Weights of a small transformer language model.
Size: 10 layers, MLP 576 squared ReLU, 6.86M parameters.
Architecture: rotary positions, untied embeddings.
Training: 110M tokens, 7053 steps.
MLP neurons of a small language model. Each row is named by its layer, matrix (up: input weights; down: output weights) and neuron, and shows model dimensions 48-175. Each number is 500 + 25 x the weight over its row's rms, rounded and kept within 0 to 999. Numbers have three digits each.
After each neuron's rows, "raises" lists the tokens whose logits its output raises most directly, leaving later layers aside; "fires on" lists the tokens most often at its 100 highest values on Wikipedia text that the model never trained on.

L7.up348:452501520534454506523464483478503529532506451499482527478484487537482469510526468523485515470511519503504470543473484461514550516453526487533523472503527511473466485506536472512508493470504534514546508501482499514509475509443491470523495488486476525435467513484525521531501524469508528485491525447501486501480533509515512501489493528494525502503500506494488480504490507461488467542520
L7.down348:536506540479453511468513550475500477556525479549478503506516535476496518532488522457473511494486511507490518475526492520505509570506488441534487500492538503484508494469482494523482494497503484542498529493544500494457482489532478500471480512483508493535528522482536443511508499471482546498475460497476477511492517510517488461475501480520482499495462505527509488480507510509494546504507
raises: " They", " Following", " She", "\n\n", " When"
fires on: "\"", ".", ")", "'", "’"

L3.up48:481486474534510509474536462471493508531464487495510513512481506520433491507476498495536507479470489481478504498504484503479482518544538518520487520469446473544471526530498486509524502559508477537519494498516504503502466498494515483524495510505447478519525520473482536472529497538449502502495453536504489549539486545513536534496508505483474537502470493515495504502522546475498515516495
L3.down48:503505502466502519492495503479492515497459516495503493490494522483495468444517480501482478503525514531492499508518509522464494486530513482515528475516516511457509529505532520491496517542539507507526476454500472485491475471503479499482522467531466430543506470508495511463528536460538516515573514494506458510501510471481468489523494504504496504500491527480471475487501485528461501521435
raises: "le", "led", "les", "ler", "ör"
fires on: "m", "d", "z", "k", "b"

L4.up345:476523488489487523462494439458533523518487482506512483494477519549530497460506511457518504510486463477501535513515526512522539527519523496508520540508500472519526504523494516546481491510507535490506518497471479462527485523535497486496547527528465496491489475469469519475486510510504480487454467489477479480575521509516474511520547521495494513453508508469513536527483474476500503515476
L4.down345:499484559523512493479480542529511515522469478524542518508462462489474551448511464508467493518525487516509521538470476468490527506475494522482521501488486527471496523499533494496509462507558509545445504489460478526517490546486453530515493525516525503460454497490521494471517511537507514557461501492480505536496492477525480439468502516512495465485514484522514511520494515523485492478521
raises: "ches", "ge", "ce", "ger", "pec"
fires on: "ti"

L3.up96:502482520554506517456557497538481531461505517512532467537451495482499504526486486516452507486450464472503468500497484538461527511479520511549518510502479459482462519482495519472475501519555491499472511478474531491541500517482467533524522512517491464452463519502506505481543486481483496471505537451502502505488489515487533526475501488538493489461526509511522478473508491512496507520541
L3.down96:535491493443505515500495483505490488495489513483469462473442502516511464501493480500521492506533466491490492501484467499497529517447526529516509530477497503522505522476522507463501496488520518505504457524501461490526518521514519500458405547501488484463528511477570506529526488518506489472508551459505496506542512478511497492475515505529523507506533512491464510471506524515464473468516
raises: " Lanka", "hood", "use", "imate", "fect"
fires on: "li", " Ro", "enti", "ri", " sq", "sq"

L4.up226:509478497550498501500423507486527529526543507508482511465530499512505501489485502511533497478502513457492535490517498465477512519510518481516509515452457487436505522490517500513516508525479518506496527479493525517531473475499498497514493494481470508490502546530506519523467486530463565516531505520498536507486483492502459514472487520534416526525487476495474479504535485504539472498477
L4.down226:541487537480458529485496489446493466507509534526489476484480504488532530491530476487485501473514565460460496495495498490503542465489486501504465531480504508502463530503501493474461537475491487530567468499567459505488484511492477492495468559517510505505493510501537499459495483487507518486509477463477562483501531482482504463524504492492516540495481508510481496506495515521504532541485
raises: "In", "On", "After", "Following", "During"
fires on: "\n"

L3.up524:496472479525484504512538518484521547464528517503486519487511512511499492480503505532503503529508516488524487526451541500473544488488520448481528485482471481488497487474525470528507506524509483512498515472537481507506503498470497505506503472466488521433528513514513518537512491504436538511518544507487512520521483458477502541493461524477437472494504494499477512463523488544484514470470
L3.down524:530475469480513497500520492467505494527489523476484494514474500505505474547457507453489512517482512480455469469504474511516485492507526426477492513499474494522498509510502534515480525518529479507488427525497493478509534521530508486481488521485480492551528503539475481516507520476510536533571464513521460489491474519497503487513470542542477475500478485476523503487489456489462593464494
raises: "\n\n", "\n", ".", "  ", "ics"
fires on: ".", " |"

L7.up415:516512511480522525509506498474499543522479491533505502521486511487454529569482463487476453493507550561467503475517484531484502453507520549511500498457511498462460505493511472460535482536506538533534519481503495454505508490540526490512481510477519468506452519487495531517542511509466516473528475511454483521507521488501511482514514518480490506524499475527511559466499510477461498518461
L7.down415:507474525464473490473482513508523499484507491464535539487471489468473523490477523517478496514495497519495494497530519506478509460518527522517524477520534476530511509495458506540524494539484478518543504469460480526485485479500561461493515508512516476526474509489519471506464490480535498475532474480500498500479502543490526473504523472481502514470478526505494540532477556497473513501475
raises: "le", "les", "led", "ler", "lem"
fires on: "d", "ing", "k", " Sch", "ic", "s"

L4.up33:458465532537459498526448520486489559524486460510503486512500492510516464508487532524504503454492520504480468509494471508519507540493483457486507479502540477501497510455525475502475500470500455521536541508502491485497484514508481490504441507473503506459509476461485462523512482487498553511530493495447535464498455493493437517473524524440511494498485497542487479493567511503494526516479
L4.down33:500530552503477484526501464456513454561516523479469469520498555487548485513500476450515510512508515471479481470508498502489544496497487420498483507488480509512500473508477530512516508509477498532507481498541463485511529526508485503508474546491483535548536523480514500496467520507492506527509477499509513492475545503520502480482478534515475500517465491514518491529485505515520549489487
raises: "=", "\n\n", "There", "In", "The"
fires on: "."

L7.up463:470512518551470485474458514514516555520516518529495504481526476486512542534505532507503501524517528469493528513492492496511482522492504520512478482446475503465473480545476504534470462473501529520533523502478501481488494497521541506518523459470484524517505529547487482472488509460494490543461501490490511465520475472510417473475524518538469524476551497500503476496546491471487518466480
L7.down463:507478429463442485451513544509471517503538530446510484487509482501515522497481530513495520521527488491470484488499484476480495485525486530472477491521481542536504489482494491515458530502489476488514532504509505494475513498492514496518532527496506488574486463487451540521503511472474457498526532505523502515515511492528526480460481505505523517457507477478520486499532518504524487482485
raises: "s", "ares", "sq", "ski", "ises"
fires on: "'", "phi", "(", "’", " Red"

L7.up540:520467470487498528480497542544469502504532507517489529474457469508530522511524492456480532513491456481495501511497526493528511491495506471537518489459516518479450507517524471505502507495482500473480507493501494550489480518487526499487486481489471468563517490477466517520485495520496482460513522477500517533483513511508546483493468547458473516524453492483457535463504493482557528505561
L7.down540:455543546498446499509482469514501475449514451505538549496544507482523479506510530505513508448527516560514504482544498488489523474499523485499518522495490557509466495519476507492506497456524442534534487511496482488469507511489494453498477468519498488513520472520492509512496536499498506474513470504524522480491524555513506499526459535486497548502488458488491533491517488531498487488482
raises: "ble", "ced", "cess", "bles", "xi"
fires on: " pro", " Pro", "pro", " inter", "Pro"

L7.up299:507462492529484503510519518512525480475459493497538519467502466525512498547520486490512467476524513494523510537440497453463493471505515474533493489500489517474522520514505505486507537500502508476458523492485508533507529512455481483549528507470475484494477548499509549460510533484496514497488510533505452483473500485486516528519504499495498531529548520505461502475475510512496519466488
L7.down299:486500513456501453471507523515537553474527473498507516500488511499491529455515453493543514502473513506526485491469489515515506497484500507507492504555498502476520506494491512489504473487548471532505479498490544486519517460497469497494477583477489527454490513486493535501477487460481506518486496515475514493485470512476491496531511507512503499527476507475523461470515483462501472471504
raises: "90", "70", "89", "80", "87"
fires on: "18", " 17", " 16", " 15", "19"

L7.up472:467470546475537468488495507491487486474512499445508486510482547521561551497530451498493483531489486489472540502501472479520536546518491491450475518530506499519492520483460500449492491475524494466516496501486521494505512476553439474457452522484507467516513476511467495517471503507504494459490528522506497526485457512516519529513531493460480525521513530483515545519500492509469490529489
L7.down472:516472500539453515472510514524489522484503476502531535482493551472487479480495478452468526505491531454521501506471510519475569489528476486496482507530485518524483473521508487498535520528510492492517523526492528444493505480493487499513492508501536499527493480467537489495509493513491504534499493498476467462499494488521520529510481488483476482477484526515482467457502498535483542504509
raises: "=", "GB", "ES", "ict", "Senior"
fires on: "=", " \""

L3.up261:505482531491476512471491471488510474527522471491517540510476560493481570517510483453496476471526476524492512516491489473474480519530465501490496511498523462488495507474474546514460521524483469548491482507515548463504475477520505464491516512515457478495479496526517555517492503522485457441506510492482448479521479469479525473497493490501491509516454506539494488468471516534503494500531
L3.down261:499488513510480493464513483531499519534455501480446488483500525518492500544516465504509468481493497488516516482516519512497462559517449553466535520504535465506562519501492496522511474515524496542468494489471516482470468504534484451486530493537493501531455501501530522507507536474517500549507519533504490515483505522505491489452541519492554507472503530469495486522489520516484530505518
raises: "ler", "oms", "rial", "lers", "ious"
fires on: " from", " &", " of", " And", " My"

L7.up574:514488487542469513502550491499473536467455488513509471503489483503477514517453490511489514502455460516483526496514478511507512499485521517516493484487568479488478502502542470487503463469524518493470502513515536512466480479480472503468518509473483542498496477460542501503458533521465525520507496490511504545521527553493503502521501503506539526472538481538533497530488468491516526466497
L7.down574:520476529468472496484485527498492507481529523508487490504521515511483527510509507492483482454498503502476533476505523468446502508510517473480490481489497575497512526520460494471508494447504496497474523505516493484478520469520551495467509476495495477476513503493566502477503500489519488463480504455510521536500481496482497459565513500424480502487512500460488443500450508492532582486524
raises: " are", " were", " have", " include", " continue"
fires on: "s", "es"

L3.up142:509461521504477496444480502461521499464507508540435524562461489488516537505524519566489462542527523527522505489487501482494479493506486549452498489497482457499533445505472535524478510476552459512505487501487505481510484491473474499528485464493506539485500463501475512507481493519479502519509508491453509464526504490480487537509542514493536540523495529487480477479488519490516487505505
L3.down142:527519525479469495524515442497501475471440464467502494461511489488506480493484474525537497479497504523493479509490505502511508560483497521517487478499521530516505538479509537520470455474497526477503470494500524534541504487473525503526477508498493496467455474478513480528473504538481513509525546491508516505469469484512475529522489510517524551489522458494483465481478492515495537502510
raises: "nan", "cle", "nam", "cles", " injured"
fires on: " the", " |", "–", "ensive"

L3.up178:497534521494466502509526504499478491475491516492503499501496512532497524546540494516485463495504452511520530510513504485503568530495518504457533462486493469504510541458543474498483449522542510515510537465525491510471535441445511517482531508499551505518516501495462479489456492493503486485480480533538509508464487517520446517522468484495512499524490481490492513485482477522502482502531
L3.down178:497508517456518499465506501492450527477450487488499470498521492499489474512505499531471526491503480527504480534500503502478461487545481497496525458492488497494474492495541509498496540514510481523517522467428477516517541513507518492571437520560537539523487528505451532485529504508511526501519535501514510486494488473528518477462479481514496518476513483501512545511536470485508576535483
raises: "ties", "ons", "les", "ity", "ities"
fires on: "-", "0", "4", "3", "ron", "8"

L7.up158:468481503479516524495463512478542529504470489509499492512484532501491489452499538510469474520495498564484507508514496500477485472475536482533513461485504511479465531509477501505509476515499501495514537518504499529475504488515484536584477547481541516546504472472503558477490478505543529555480499479484508456507498501491493526478510491516474540521499483527521484535486468444511470503548
L7.down158:449506477512510489487467482500454517508495475503506490495460512532490487421516506539508483516536539525503505487463499516530538441531494468526486489473511505484497515518460493495455541461474498496465498498519548482502490522509507502579497488529520497503496513508500488470489552493509536501484507503541526488549515465486491499477498547504452497520487521508495504511536481460495532483440
raises: "|", "os", "ution", "Or", "ection"
fires on: "-", "  "

L7.up481:475496496555509517534535485482500495523511499520462483458489517496508466519499471498501519504465527566502466485506505526536497543455490522517512460483499512445478474469497516470493526482476460526515519454503467478492496451512483481487532477518509477485526567534514531521502519506472543497469508537469495479467508467519516516490505513518481448505518449483519526479512482484507445514479
L7.down481:492522506494547520472488504461457508539492517467473460467507522506547460504500469471527515527573492500494473506543493477485459522522508499491483529486491499497487546471522530495500490524483463474492492493534521523518501469513479485501528506528526484502526548498477501489536551469537499530498549494483504499495474449520475486485510539464459521510503522513522503543481517454538549518467
raises: "ept", "inary", "es", "ence", "e"
fires on: "="

L7.up68:480486491465480494512484514512478485555495530506514515520496492534491538502504473500504491473480479514509485479510519467503511504510472526503512522521522535507511503508488507460489487538499434523509512521456465490482516492488498576494502514517475519522528508472507495504527480452478527522558492495472479501494468494474538498500511492503509492449525526533495478537445442495491476486466
L7.down68:492487525505527503459489500486455532506491526506524499432508483487484482518494500562479502489513498543515512521488536464490480486547531510506508483480479521516501533505492494491482492497518495500466542508526497473478483486475531457517456496469521540488475491483502545470472451528514492475509547489506518542487534491500486497499474480514502464512476479487497487498489510518540528475507
raises: " were", " resulted", " have", " are", " gave"
fires on: " which", " that", " who", " they"